MLP neurons of a small language model. Each row is named by its layer, matrix (up: input weights) and neuron, and shows model dimensions 176-303. Each number is 50 + 10 x the weight over its row's rms, rounded and kept within 0 to 99.
Before each neuron's rows, "fires on" lists the tokens most often at its 100 highest values on Wikipedia text that the model never trained on. A number after a token or word is its count.

fires on: ")" 56, "s" 11, "\n" 9, "===" 6
L3.up418:63 44 47 53 52 49 54 63 45 34 35 64 41 62 47 56 42 53 51 40 42 45 48 57 53 62 56 27 41 50 41 55 41 65 67 23 43 41 53 38 44 58 67 61 51 67 36 54 54 52 36 51 49 44 41 45 46 39 54 63 55 58 62 69 57 52 38 48 53 57 48 48 59 35 49 53 53 49 45 34 53 64 54 50 40 57 40 56 46 36 65 42 60 54 40 61 53 51 56 56 57 23 42 70 34 59 51 44 58 41 51 48 35 72 38 30 31 51 42 50 46 45 47 46 49 51 46 47

fires on: "\"" 23, " as" 15, " =" 10, " Released" 9, " has" 5, " " 4
L3.up243:68 50 37 79 47 44 59 32 49 58 59 45 39 49 49 47 40 68 61 45 61 62 43 59 35 42 44 44 45 57 64 65 54 46 43 42 62 52 48 49 52 55 57 59 52 34 33 52 61 63 51 52 48 45 45 69 41 48 49 27 69 49 43 48 58 26 43 54 37 51 58 37 52 48 56 52 40 59 66 55 54 50 35 67 57 42 36 57 42 42 50 61 42 52 64 56 32 40 34 58 50 57 61 41 57 40 24 45 53 59 52 49 54 53 55 58 26 46 71 64 41 43 41 49 43 46 62 46

fires on: ":" 53, "-" 20
L3.up1705:49 56 29 29 64 48 56 51 57 38 51 58 39 59 52 54 41 48 64 53 44 61 61 60 53 51 49 64 57 38 44 45 38 63 54 49 40 37 47 42 37 54 50 37 56 56 41 53 44 40 54 40 38 59 46 50 45 59 43 42 42 51 66 62 61 52 50 34 48 41 44 44 57 40 51 56 54 69 74 44 57 39 48 45 64 53 21 61 60 58 59 48 55 48 46 49 43 37 49 64 45 43 68 51 44 40 56 53 37 43 47 64 39 46 62 64 68 54 45 62 43 57 44 33 62 49 68 52

fires on: " the" 21, "s" 11, ";" 9, " same" 7, " this" 5
L3.up1204:50 50 49 48 44 54 48 49 55 27 49 67 67 57 57 44 43 57 56 39 36 40 59 24 35 58 52 40 49 51 48 57 50 59 39 42 48 41 31 57 47 66 52 47 28 63 49 66 34 43 45 55 46 59 47 58 69 55 58 64 54 52 42 58 55 51 49 47 35 47 43 49 54 40 48 66 63 54 36 49 61 41 43 49 58 30 54 47 50 56 49 57 54 57 57 47 54 55 41 51 32 63 55 52 54 52 48 48 51 61 50 48 45 54 57 24 22 48 51 52 39 37 55 41 61 45 56 51

fires on: " |" 32, ";" 24, " " 13, "." 10, " 0" 6, " GF" 4
L3.up1742:67 43 56 47 45 50 47 51 50 29 38 52 47 46 44 38 54 28 62 39 55 28 33 52 50 42 42 63 38 73 44 52 57 44 62 50 39 47 48 64 26 51 48 51 51 43 48 62 35 51 38 53 57 72 46 33 37 44 29 56 61 46 58 42 47 36 56 25 74 49 53 58 61 50 40 42 46 52 42 49 55 37 53 42 49 53 37 19 63 43 56 43 46 44 67 53 49 58 41 55 46 60 52 43 52 46 43 56 58 45 59 41 65 53 38 52 41 55 57 66 57 54 35 59 47 58 53 45

fires on: " as" 33, " result" 8, " one" 7, " a" 6, "\"" 6, "," 4
L3.up237:49 46 44 49 52 36 47 51 44 56 62 57 66 44 43 68 52 47 34 47 57 58 52 33 33 38 46 45 41 50 56 45 51 47 49 40 52 54 51 61 40 63 49 41 62 63 48 64 48 54 44 52 44 45 58 67 26 40 49 35 52 55 59 55 48 47 40 63 43 65 37 56 50 65 60 42 46 45 43 55 57 39 42 55 26 50 52 62 41 53 54 36 54 62 60 46 26 58 43 46 42 50 42 29 42 43 54 61 44 57 44 51 41 50 50 65 49 29 57 37 48 39 42 27 51 36 45 62

fires on: " |" 30, " such" 15, "|" 10, " who" 7, "\n" 6
L3.up677:50 54 38 61 50 54 44 46 45 43 54 59 49 42 44 55 53 40 39 38 39 57 44 50 37 54 48 46 41 57 48 42 51 58 72 59 57 40 49 46 41 79 38 38 19 67 50 47 68 72 52 40 48 45 63 56 54 45 35 43 32 40 34 49 54 48 52 59 48 72 62 50 53 39 55 63 41 43 41 59 42 43 53 34 44 38 47 42 47 52 33 38 30 63 43 52 56 51 64 60 51 53 61 39 50 61 55 46 55 61 35 58 45 43 70 73 48 41 37 56 57 46 46 30 53 52 37 33

fires on: " of" 61
L3.up1396:63 45 59 60 52 59 59 56 28 61 65 64 42 54 39 39 49 48 43 62 44 57 54 42 34 44 44 63 57 57 56 51 58 58 57 37 51 63 47 48 48 47 55 43 54 54 51 55 39 65 44 59 34 64 34 47 39 44 54 55 44 53 37 40 51 54 41 42 66 47 36 69 53 38 43 56 63 50 58 49 51 51 50 44 63 58 44 59 66 64 60 55 51 61 65 66 50 40 44 62 60 52 36 54 47 53 50 37 48 51 38 43 35 29 53 43 30 42 57 54 62 43 44 46 48 49 52 37

fires on: "," 25, " and" 23, "'" 12, " not" 7, " then" 4
L3.up1609:49 62 49 51 37 34 40 43 41 47 66 50 53 40 51 49 51 56 57 37 58 47 48 60 39 48 47 50 64 62 52 53 42 56 52 33 49 68 42 61 50 65 58 45 70 46 48 39 41 46 39 51 64 49 63 46 45 53 39 54 55 51 58 62 46 36 51 54 42 39 44 45 40 50 54 69 61 49 41 62 55 57 54 54 52 68 53 56 46 47 42 54 57 55 27 42 50 52 72 60 45 61 47 39 59 56 37 68 38 37 73 56 54 63 51 33 33 31 53 64 52 34 52 62 36 60 41 48

fires on: " to" 48, " for" 17, " |" 4
L3.up1037:55 39 53 42 55 66 57 63 69 70 37 45 50 51 35 52 65 48 49 70 39 46 55 66 51 55 47 25 50 50 47 35 49 57 51 62 45 65 36 54 57 43 59 45 41 60 50 56 36 48 43 57 39 31 18 48 58 50 50 55 51 37 56 46 49 44 57 63 61 40 42 55 45 39 51 49 41 62 47 52 35 38 45 32 66 58 49 57 66 69 45 29 53 40 42 41 48 47 36 50 49 67 60 51 44 51 46 52 46 34 40 28 47 47 60 43 40 51 51 62 39 71 52 45 71 47 40 51

fires on: "," 24, " Stadium" 7, ";" 7, " Philippines" 5, " Singapore" 4, " Arena" 4
L3.up1557:52 44 40 35 35 45 51 58 51 29 38 50 62 55 50 56 54 58 42 48 63 47 64 61 57 57 47 57 47 51 69 52 57 45 42 35 45 48 51 61 26 53 35 47 63 31 47 51 61 50 62 30 48 60 53 55 39 38 51 43 47 49 66 45 59 49 53 41 60 41 52 60 42 43 45 59 44 58 55 43 46 63 47 47 48 56 51 44 51 42 45 41 43 59 62 44 25 49 34 42 57 61 61 33 48 58 67 55 74 59 47 33 57 57 62 54 45 61 42 40 40 63 35 41 54 38 42 55

fires on: " |" 24, ":" 22, " 5" 6, " 6" 4
L3.up626:61 55 58 50 37 44 31 70 54 47 52 40 61 53 64 66 51 38 54 54 38 54 48 59 42 61 31 44 56 59 34 42 69 58 37 45 31 55 55 42 32 53 39 41 39 51 54 52 36 73 46 54 50 35 52 38 49 52 40 64 40 43 62 42 50 57 50 35 53 43 53 39 56 55 61 47 53 50 53 49 34 49 59 39 43 53 53 62 27 61 42 53 44 38 56 39 43 44 51 42 56 34 58 52 39 46 50 39 50 61 50 52 41 44 67 63 49 48 58 43 38 37 58 40 62 52 58 49

fires on: " to" 28, " as" 21, " some" 8, " he" 7
L3.up615:64 51 47 48 62 43 51 60 50 50 57 42 40 48 69 42 61 46 43 51 45 41 42 41 43 39 47 57 63 37 57 51 27 37 42 37 58 47 51 67 58 50 65 61 42 41 63 57 54 41 58 40 49 51 46 30 65 49 63 65 44 38 60 40 50 64 61 49 37 39 51 40 43 62 47 58 45 47 58 41 48 71 54 50 59 49 39 47 52 64 54 63 71 50 38 47 43 54 48 44 51 52 56 40 24 51 60 48 49 58 73 58 39 48 45 39 42 36 49 46 34 42 31 48 50 49 58 52

fires on: ";" 44, ")" 34, "," 19
L3.up1348:42 49 51 63 51 34 44 61 46 35 53 40 51 53 52 33 40 55 40 50 56 64 46 56 52 47 37 32 43 67 64 61 40 55 67 41 46 39 45 57 60 60 55 59 64 51 56 48 47 47 32 39 53 39 61 52 47 55 45 62 37 65 37 61 49 62 38 53 52 46 36 61 54 61 55 57 43 55 45 48 57 44 61 35 41 58 43 64 52 43 57 33 63 46 39 50 52 72 60 48 56 39 44 48 54 66 36 62 51 55 53 49 54 52 38 43 49 41 57 50 59 61 54 46 49 49 45 54

fires on: " |" 60, " November" 4
L3.up908:53 41 43 41 42 69 48 70 66 39 55 51 33 47 51 44 44 41 54 51 59 39 52 44 34 54 36 46 60 58 38 33 56 57 54 66 35 51 34 48 52 48 57 50 41 35 43 35 48 61 34 48 37 44 57 36 45 53 40 55 37 42 37 47 61 53 43 45 51 45 62 49 38 44 63 55 40 57 43 59 73 62 37 52 53 49 57 59 46 59 53 52 40 57 38 56 65 53 47 51 44 58 49 36 56 42 58 43 48 48 50 56 42 51 72 56 55 62 58 50 50 58 54 65 58 35 29 48

fires on: " |" 33, " " 13, " per" 6, " 3" 6, " each" 4
L3.up1217:66 67 45 61 53 52 61 54 61 44 40 43 58 45 53 45 45 37 54 48 46 49 31 65 46 35 74 61 52 50 62 49 56 66 47 46 41 52 20 38 62 46 60 32 49 57 42 54 63 43 60 43 39 48 47 37 46 41 47 49 46 36 56 45 31 34 62 56 45 41 46 48 41 56 42 60 52 44 55 67 49 67 37 42 53 55 35 55 62 43 45 58 59 51 59 52 53 43 57 56 48 41 50 62 60 61 39 55 71 53 53 60 61 58 56 40 72 51 37 58 46 42 38 48 58 37 40 65

fires on: " |" 48, ";" 10, " years" 7, " Q" 5
L3.up763:48 56 47 55 69 54 45 57 42 45 52 55 40 40 57 39 36 68 49 44 49 42 40 35 40 63 46 43 50 63 44 59 46 50 43 50 39 42 48 40 50 61 66 43 57 52 57 63 38 51 58 43 54 39 46 58 37 54 59 54 44 61 62 65 67 28 42 59 56 65 45 50 40 42 48 46 61 57 40 46 33 59 50 57 39 42 40 52 72 65 27 40 48 39 43 66 57 47 44 59 44 54 48 52 52 63 48 31 59 57 56 48 46 62 35 68 43 51 30 49 51 50 40 64 44 49 46 49

fires on: " and" 32, " to" 29, " as" 15, " or" 7, " /" 4
L3.up428:67 53 51 56 61 44 57 48 47 65 56 47 36 47 58 47 48 32 35 38 56 52 58 66 41 53 39 36 53 46 62 68 60 35 41 47 38 46 46 44 52 33 38 50 30 37 51 56 56 48 44 39 50 48 44 49 50 39 54 53 59 44 54 51 62 55 47 54 39 53 43 44 45 65 44 42 61 59 44 25 40 65 55 45 54 46 32 57 43 67 50 61 39 39 44 48 61 39 49 35 41 51 61 37 55 45 58 50 31 52 31 42 62 46 51 46 41 68 45 63 46 71 49 47 60 64 59 65

fires on: " |" 65, "---|---|---|---|" 29, "|---|---|---|" 5
L3.up802:38 60 64 54 44 43 64 56 41 54 48 48 48 59 55 53 48 61 46 48 59 50 48 57 49 58 48 47 62 45 49 59 60 43 53 44 56 38 50 53 53 54 57 53 50 59 43 48 39 58 47 51 51 49 48 56 35 43 48 48 44 55 44 62 45 47 43 69 65 37 50 56 51 51 39 45 42 53 51 49 47 44 48 47 54 46 22 46 55 61 52 45 63 45 47 59 55 78 39 54 47 60 37 67 35 54 42 46 49 57 46 43 71 62 59 33 21 40 53 43 62 49 50 43 58 37 52 29

fires on: " at" 34, " west" 6, " left" 6, " information" 4
L3.up505:35 58 55 58 45 39 56 66 47 38 32 63 67 37 45 55 38 41 55 49 43 43 47 61 35 50 42 68 59 32 58 42 47 49 42 56 40 37 42 53 34 56 43 32 36 53 46 57 39 54 55 32 52 60 44 62 54 65 28 74 55 57 57 43 64 56 34 41 61 36 67 40 38 55 31 48 62 60 44 18 46 46 46 54 50 41 52 55 23 45 33 51 47 50 53 45 53 56 39 49 44 30 49 37 66 37 60 38 66 59 39 67 53 57 34 57 50 66 30 50 51 55 50 45 53 55 25 40

fires on: " W" 30, "C" 14, "W" 11, " gr" 6, " st" 6
L3.up315:51 49 42 52 60 57 48 51 50 72 60 33 63 42 67 47 58 55 51 49 55 54 65 46 40 48 63 51 52 68 50 45 59 50 46 68 53 66 47 48 39 37 36 25 51 61 47 45 41 51 54 43 58 40 52 51 38 57 44 47 53 45 74 50 48 42 37 43 54 51 44 33 56 70 57 61 57 41 67 42 52 31 47 61 59 39 45 55 66 53 50 29 43 52 57 55 43 39 64 64 72 67 51 42 65 49 41 40 44 67 67 57 45 57 48 45 48 51 42 47 44 45 50 40 70 41 51 73

fires on: "\n" 31, " can" 12, " do" 6, " or" 6
L3.up1303:45 54 47 67 28 55 53 53 57 39 64 33 35 57 64 51 60 66 47 52 56 41 48 43 68 29 53 34 36 47 65 65 50 53 68 59 59 47 51 51 48 38 61 53 61 46 63 45 49 53 37 48 41 40 51 59 41 41 59 53 66 37 54 69 57 54 40 54 51 54 43 73 56 49 53 43 26 30 53 54 37 46 56 45 54 54 47 42 56 70 40 55 41 44 51 23 53 48 54 62 46 41 42 55 56 56 70 69 65 47 45 43 33 44 40 70 65 57 44 58 51 45 56 67 50 31 51 50

fires on: "-" 87, "i" 5
L3.up482:45 51 29 36 67 62 42 47 31 66 49 41 45 45 63 69 47 64 62 42 28 38 59 37 35 68 64 57 61 40 44 32 52 51 35 61 49 54 48 41 55 63 45 46 42 43 51 44 48 57 42 54 61 51 51 35 42 58 53 62 49 59 41 56 53 40 43 58 60 48 46 51 35 51 49 51 46 59 54 47 48 53 33 49 46 54 39 58 54 56 58 27 52 53 64 49 52 39 66 46 63 65 51 35 63 32 32 50 44 54 60 51 52 48 56 52 39 47 52 49 57 58 53 67 42 56 36 41

fires on: "dy" 39, "ov" 7, "ic" 5, "i" 4
L3.up576:34 58 59 51 52 72 53 54 44 65 65 64 44 40 62 47 56 54 50 57 47 45 50 38 42 50 62 53 40 55 43 51 43 62 48 45 55 55 43 40 53 50 48 59 45 51 55 50 44 67 40 48 62 50 50 59 61 78 56 37 33 49 45 36 44 41 49 58 67 53 63 48 50 48 47 55 50 59 64 44 49 60 38 37 58 46 58 55 55 51 50 37 54 41 52 37 49 42 49 73 43 41 58 69 60 71 51 58 43 70 55 52 53 42 50 54 52 37 54 47 63 59 42 28 44 53 29 35

fires on: "\n" 35, " film" 10, ");" 10, " Incumbent" 8, " festival" 4
L3.up1053:46 66 49 36 45 61 39 50 58 54 46 22 46 69 63 45 72 60 59 46 45 51 52 50 80 52 61 50 34 64 53 65 59 58 69 65 32 61 48 58 37 60 45 43 38 42 63 52 71 35 41 41 59 39 57 46 41 54 42 33 54 51 67 46 48 60 44 63 39 32 56 54 45 55 31 51 42 46 50 44 72 55 46 40 29 43 51 48 33 40 49 49 61 46 61 60 50 58 36 52 47 53 48 54 53 80 68 61 35 40 54 48 47 61 39 61 31 46 42 58 66 74 41 42 68 54 40 48

fires on: " of" 19, " that" 14, " at" 9, " Dec" 5, " per" 4
L3.up32:56 40 54 65 34 53 54 54 58 59 46 50 46 48 58 55 40 50 55 64 53 36 57 55 51 58 45 58 50 44 55 51 54 67 50 60 45 62 62 45 57 44 44 35 56 56 59 50 59 47 49 58 41 32 62 34 46 75 46 45 32 44 53 43 47 39 47 37 59 43 51 50 43 34 49 71 52 45 61 48 37 43 51 47 60 51 46 46 50 66 59 36 64 56 64 48 45 41 48 55 50 64 54 44 49 56 35 42 59 59 43 50 35 44 52 59 60 40 55 56 57 49 48 59 57 52 48 63

fires on: " du" 22, " Le" 14, " Mac" 6, " Du" 5, "Le" 5
L3.up1655:37 38 46 40 57 37 35 59 45 60 34 32 60 56 35 50 54 53 58 43 50 48 56 47 48 30 36 51 51 64 64 60 52 28 43 64 38 40 59 66 55 57 37 54 32 50 35 53 42 56 52 40 50 56 45 52 43 58 62 54 46 46 29 56 52 43 42 44 51 45 49 66 41 54 47 73 46 46 52 54 57 44 51 63 67 59 36 64 43 46 47 39 55 47 46 49 70 33 64 44 44 59 53 35 40 54 59 67 38 39 44 55 48 47 46 60 13 54 49 49 41 53 52 52 53 73 31 71

fires on: "'" 23, " the" 15, " of" 10, "”" 9, "\"" 4
L3.up638:54 47 32 41 60 49 60 53 57 53 51 44 61 61 45 46 52 42 61 37 45 59 56 45 43 43 46 40 60 46 62 51 53 55 49 45 69 40 47 38 50 40 56 51 56 65 51 45 56 43 50 34 50 54 56 42 52 56 45 45 36 72 75 40 51 37 72 61 53 58 38 35 53 48 50 60 23 41 33 46 40 41 50 43 47 63 40 54 69 38 42 60 55 62 47 61 47 37 30 54 43 34 57 57 62 46 62 70 52 54 57 51 58 56 47 68 46 50 70 31 64 35 36 63 43 67 59 41

fires on: " at" 22, " Temple" 8, " University" 7, " that" 7, " if" 6
L3.up1216:62 56 62 63 45 48 43 42 41 50 60 35 55 43 50 61 45 51 60 66 48 65 49 47 57 48 45 43 57 60 44 50 51 43 69 44 61 71 38 44 52 46 31 46 62 55 48 48 54 38 47 47 58 40 55 58 45 54 47 45 39 44 61 33 56 51 70 44 47 42 55 55 53 35 55 41 28 52 59 63 28 38 45 33 60 52 54 47 55 50 62 54 41 74 65 44 35 32 57 71 47 38 54 62 64 53 41 56 54 41 37 54 50 52 56 55 42 48 58 48 43 40 35 67 76 56 71 32

fires on: "s" 33, " of" 20, " part" 9, " also" 5
L3.up312:50 53 55 24 45 62 45 37 40 49 50 47 56 67 44 44 58 49 49 68 37 52 74 53 55 36 44 47 53 40 48 42 41 58 52 47 64 57 57 53 50 55 58 37 40 42 59 55 42 42 43 48 42 43 52 37 39 69 58 69 49 51 40 45 59 55 60 52 37 53 42 66 48 49 53 53 53 37 56 52 60 65 49 52 68 50 44 50 40 49 62 50 38 59 59 60 36 43 53 54 34 33 57 70 36 64 61 42 49 35 49 42 44 56 50 48 37 60 38 68 64 45 45 43 52 53 57 58

fires on: " |" 92
L3.up882:48 39 41 44 50 43 61 64 61 36 41 40 60 47 49 50 47 52 42 62 67 50 43 72 64 54 66 44 61 62 52 60 46 51 43 39 37 43 64 40 45 54 72 36 30 44 47 70 44 65 36 58 50 70 52 32 36 41 51 35 61 42 45 56 49 58 44 46 50 29 53 55 66 50 51 44 49 51 47 44 57 58 64 65 37 43 37 56 51 43 29 38 52 50 56 46 34 71 55 50 54 57 39 61 44 55 50 49 51 66 46 41 36 41 42 34 41 57 41 41 43 70 60 52 43 46 49 47

fires on: " |" 26, "===" 16, ":" 11, " and" 7, " following" 5, " that" 5
L3.up711:63 60 28 46 45 37 75 76 44 48 62 45 41 58 47 72 33 63 45 71 40 58 43 54 56 62 43 63 43 47 39 41 68 64 35 43 39 51 33 51 51 55 57 52 38 53 32 42 52 40 57 55 67 40 56 35 35 53 40 58 35 51 54 45 34 48 36 40 61 56 47 39 54 53 45 42 62 54 57 40 65 54 68 56 44 57 43 52 52 37 53 58 61 58 26 47 37 32 45 50 46 40 41 36 43 65 47 41 38 55 48 49 41 37 65 58 34 38 49 53 59 48 49 35 50 40 39 71

fires on: "-" 20, "er" 11, "re" 10, ":" 6, "/" 5, " and" 5
L3.up1621:37 49 69 59 47 73 41 56 49 50 50 54 48 44 50 45 64 38 53 40 51 40 57 55 28 57 49 76 39 38 45 66 45 32 44 49 58 64 52 40 60 56 45 56 58 42 49 41 73 46 54 56 49 65 50 73 37 46 39 45 55 52 61 51 52 49 53 59 73 51 41 41 52 37 62 52 68 45 64 54 52 52 69 52 45 60 44 62 47 79 60 59 31 39 46 62 38 63 39 61 66 61 41 48 60 43 54 53 63 51 37 67 33 43 66 36 64 52 47 65 63 48 49 43 64 52 57 41

fires on: " |" 51
L3.up51:59 73 46 46 51 52 58 51 59 53 44 38 50 44 42 54 65 52 54 63 52 46 57 26 33 45 66 65 47 35 50 43 48 44 55 47 43 46 38 42 40 56 48 55 51 50 69 32 52 54 51 48 40 68 58 51 60 51 48 52 60 48 54 41 33 62 63 63 36 53 38 40 64 46 57 51 50 49 38 52 44 50 59 48 61 54 30 44 48 60 58 67 48 66 48 50 43 44 55 56 47 54 45 49 47 60 40 57 55 31 71 44 48 45 24 48 36 45 54 70 43 51 58 69 48 51 34 60

fires on: " du" 23, " El" 15, " Le" 11, " di" 7, " le" 4, "Le" 4
L3.up150:48 36 39 47 47 59 41 58 61 51 59 37 47 37 53 47 48 51 34 55 49 56 52 48 41 45 32 61 48 32 49 60 61 38 38 64 44 49 49 42 52 66 53 65 65 39 52 52 55 54 44 36 50 47 46 58 42 51 41 61 59 54 55 49 47 53 60 60 51 60 50 71 41 53 60 62 29 48 47 43 66 46 55 30 68 49 46 83 45 48 40 60 40 46 36 42 45 49 56 42 39 58 46 50 40 45 43 45 69 43 58 44 57 26 47 57 41 50 58 37 48 49 35 59 46 56 52 44

fires on: " to" 55, ":" 12, " per" 11, " in" 7, " of" 6
L3.up1291:44 45 49 54 55 35 47 56 42 46 46 35 37 72 36 55 56 49 60 47 26 64 51 39 41 48 44 43 54 44 66 58 61 36 62 48 32 54 48 51 52 44 53 52 55 67 57 43 52 46 58 53 34 36 47 39 34 52 53 45 46 51 51 34 56 38 50 49 56 52 47 34 45 58 55 57 38 64 67 51 52 60 52 32 67 59 44 56 57 64 51 58 55 55 53 40 41 66 41 50 58 44 32 08 51 51 57 40 53 53 48 30 54 57 59 58 36 44 64 72 27 50 52 74 49 73 44 62

fires on: ":" 56, "\n" 33
L3.up1205:36 54 42 55 44 51 55 56 47 61 66 44 41 50 50 47 54 39 51 47 50 55 65 54 60 51 54 55 48 49 36 43 26 44 73 46 46 43 28 58 53 49 54 54 50 39 62 36 34 46 41 45 44 46 49 52 54 64 35 21 53 46 56 38 50 42 52 52 46 22 57 51 49 42 48 50 61 62 52 69 34 40 47 55 54 66 49 82 62 61 64 59 43 53 68 46 51 43 46 44 70 57 55 62 61 34 52 46 48 47 49 48 49 55 48 48 52 42 62 52 50 53 29 40 45 62 52 46

fires on: " de" 39, " la" 7, " du" 7, "vár" 6
L3.up302:40 59 47 50 45 58 53 40 69 43 50 69 53 55 54 65 60 43 40 53 68 52 40 44 57 49 64 46 50 65 39 57 44 45 35 48 39 32 40 40 47 56 60 70 29 52 55 72 55 45 66 60 44 60 50 55 49 57 44 49 57 55 37 58 62 43 52 47 46 38 46 42 53 55 46 36 53 37 60 46 50 65 48 39 18 38 45 62 44 55 61 55 41 52 56 65 50 39 46 51 49 53 38 47 48 31 29 50 61 54 42 36 54 49 54 43 50 47 70 46 52 62 59 68 43 46 68 48

fires on: " to" 46, " in" 14, " of" 5, " on" 4, "\n" 4
L3.up1630:40 45 65 73 43 55 50 41 38 46 65 52 46 49 57 36 61 43 55 46 48 51 53 57 62 51 67 54 68 67 58 48 27 33 57 66 39 51 39 54 53 55 37 56 63 63 59 76 55 62 54 49 73 67 59 50 48 53 53 51 68 64 50 46 53 39 47 57 47 45 55 39 39 69 63 30 73 43 55 42 44 62 62 38 66 71 50 62 56 48 60 63 43 47 38 35 37 30 38 25 37 65 58 44 46 30 47 38 37 46 43 44 45 49 69 44 63 49 36 39 64 43 64 50 59 41 51 56

fires on: "s" 17, " the" 16, ":" 11, " \"" 6, "ed" 5
L3.up303:56 47 49 50 55 45 43 47 53 55 81 43 36 46 58 67 57 59 42 56 49 38 73 42 42 45 32 53 49 53 35 61 38 44 76 51 63 51 42 47 55 71 43 47 53 43 65 55 31 59 54 62 53 51 46 44 51 56 79 49 62 46 53 47 52 53 40 41 59 46 43 55 33 40 47 52 64 41 45 38 49 54 50 53 55 36 48 48 52 55 62 48 44 60 59 37 51 37 49 47 60 60 62 65 47 49 35 58 70 17 48 55 51 47 27 52 55 38 30 58 62 40 54 63 65 41 42 50

fires on: "-" 26, " (" 16, "," 13, " found" 6, " Country" 5, " birth" 4
L3.up1360:67 52 49 30 55 44 58 47 48 51 52 48 54 48 51 64 57 64 52 50 36 48 48 41 55 37 24 40 59 50 53 39 48 50 46 53 65 51 60 37 44 72 45 58 37 56 44 58 53 58 50 73 58 55 67 53 44 29 42 48 68 48 56 45 43 56 45 35 40 47 42 46 40 52 48 55 40 40 36 42 50 31 42 58 38 53 50 44 50 50 75 54 48 65 46 42 48 42 51 42 51 58 55 51 38 40 63 57 52 38 90 31 61 48 43 45 55 41 72 56 79 53 50 67 47 56 57 49

fires on: " |" 39, " on" 12, " 0" 5
L3.up1700:52 60 62 48 50 61 57 38 46 47 54 53 47 37 45 41 66 44 40 58 48 65 57 48 55 41 51 48 45 60 47 51 45 47 65 52 36 49 44 39 51 51 42 60 48 44 56 34 37 53 55 37 29 67 51 38 48 41 46 50 55 68 55 45 36 61 42 51 50 68 46 54 56 55 37 42 43 40 54 44 37 57 26 34 57 64 53 47 60 61 39 54 51 55 38 41 53 48 41 51 58 48 41 66 37 29 51 48 44 50 42 54 47 87 46 55 43 44 52 36 52 39 64 58 57 63 47 61

fires on: " of" 35, " at" 9, "/" 5, "'" 4
L3.up184:50 48 37 50 75 46 46 37 54 62 45 44 58 48 35 42 42 57 45 58 37 47 46 69 44 50 48 48 53 40 39 58 51 53 41 47 44 40 52 56 48 47 58 53 55 60 55 62 50 59 52 65 47 54 51 51 27 39 42 63 54 66 74 48 49 33 69 69 29 57 39 42 47 31 44 56 58 36 64 51 41 26 48 44 34 54 49 51 51 45 50 47 44 72 59 31 30 53 48 49 65 71 48 23 50 53 56 45 56 47 43 61 48 43 54 56 55 39 45 41 56 64 29 39 22 49 37 45

fires on: "\n" 66, ":" 32
L3.up1481:34 62 49 47 40 69 51 56 51 51 71 42 35 56 47 48 62 70 53 39 44 52 61 56 57 57 34 38 33 66 50 47 54 31 53 46 58 43 45 52 69 47 46 50 56 33 59 51 41 37 61 43 55 62 39 55 42 31 36 43 58 33 53 45 58 44 59 65 46 38 53 52 60 49 48 55 51 65 70 56 45 52 41 69 55 44 34 37 50 55 61 57 30 57 57 57 58 44 35 42 52 64 38 33 59 62 69 56 54 35 27 47 42 57 48 61 47 55 51 42 49 55 45 49 46 29 57 60

fires on: " |" 32, ":" 14, ";" 11, " Platinum" 5, " Gold" 5
L3.up413:71 71 62 47 56 57 42 65 43 49 51 39 61 57 68 53 36 54 12 51 51 55 53 61 41 63 46 21 46 58 43 75 47 36 43 40 45 39 45 49 53 46 57 56 34 54 38 46 60 57 51 60 47 53 52 60 64 44 63 49 68 44 47 44 47 49 61 60 37 42 43 61 56 46 49 62 55 49 66 46 50 55 55 64 73 37 51 49 24 57 53 58 39 54 59 49 37 56 61 53 61 34 63 46 41 54 60 55 55 53 52 36 57 50 65 30 41 27 62 41 52 44 52 52 47 45 53 70

fires on: "." 35, " |" 18, "m" 11, ";" 9
L3.up527:63 42 53 41 42 55 62 42 59 52 60 49 44 64 41 32 54 39 52 50 62 46 46 34 39 38 39 46 50 58 44 51 35 55 47 50 46 53 47 46 49 56 50 45 56 67 42 52 26 49 58 54 40 69 49 46 29 49 66 40 55 55 49 57 42 35 51 45 60 35 57 67 45 51 33 47 46 40 51 59 41 58 46 41 43 57 40 47 59 58 55 39 63 25 35 59 52 57 46 70 60 55 43 27 43 34 56 50 63 43 41 56 40 60 61 42 46 64 48 40 67 47 40 56 42 56 45 44

fires on: " it" 39, " vs" 9, "," 6, " Stadium" 5, " part" 5
L3.up39:49 47 64 55 46 60 58 65 55 47 46 50 59 39 44 45 71 43 65 49 45 52 76 58 32 47 40 45 49 48 60 39 34 41 46 60 42 56 35 65 55 59 61 60 44 61 55 50 57 47 58 47 56 51 37 58 53 52 49 62 65 54 57 46 44 28 38 47 55 48 61 35 36 67 56 50 49 37 60 57 38 77 45 48 49 61 63 64 54 54 50 46 44 50 56 40 31 40 46 70 48 49 42 28 47 49 53 53 57 64 38 31 62 39 47 36 37 46 57 53 53 54 42 57 77 33 51 34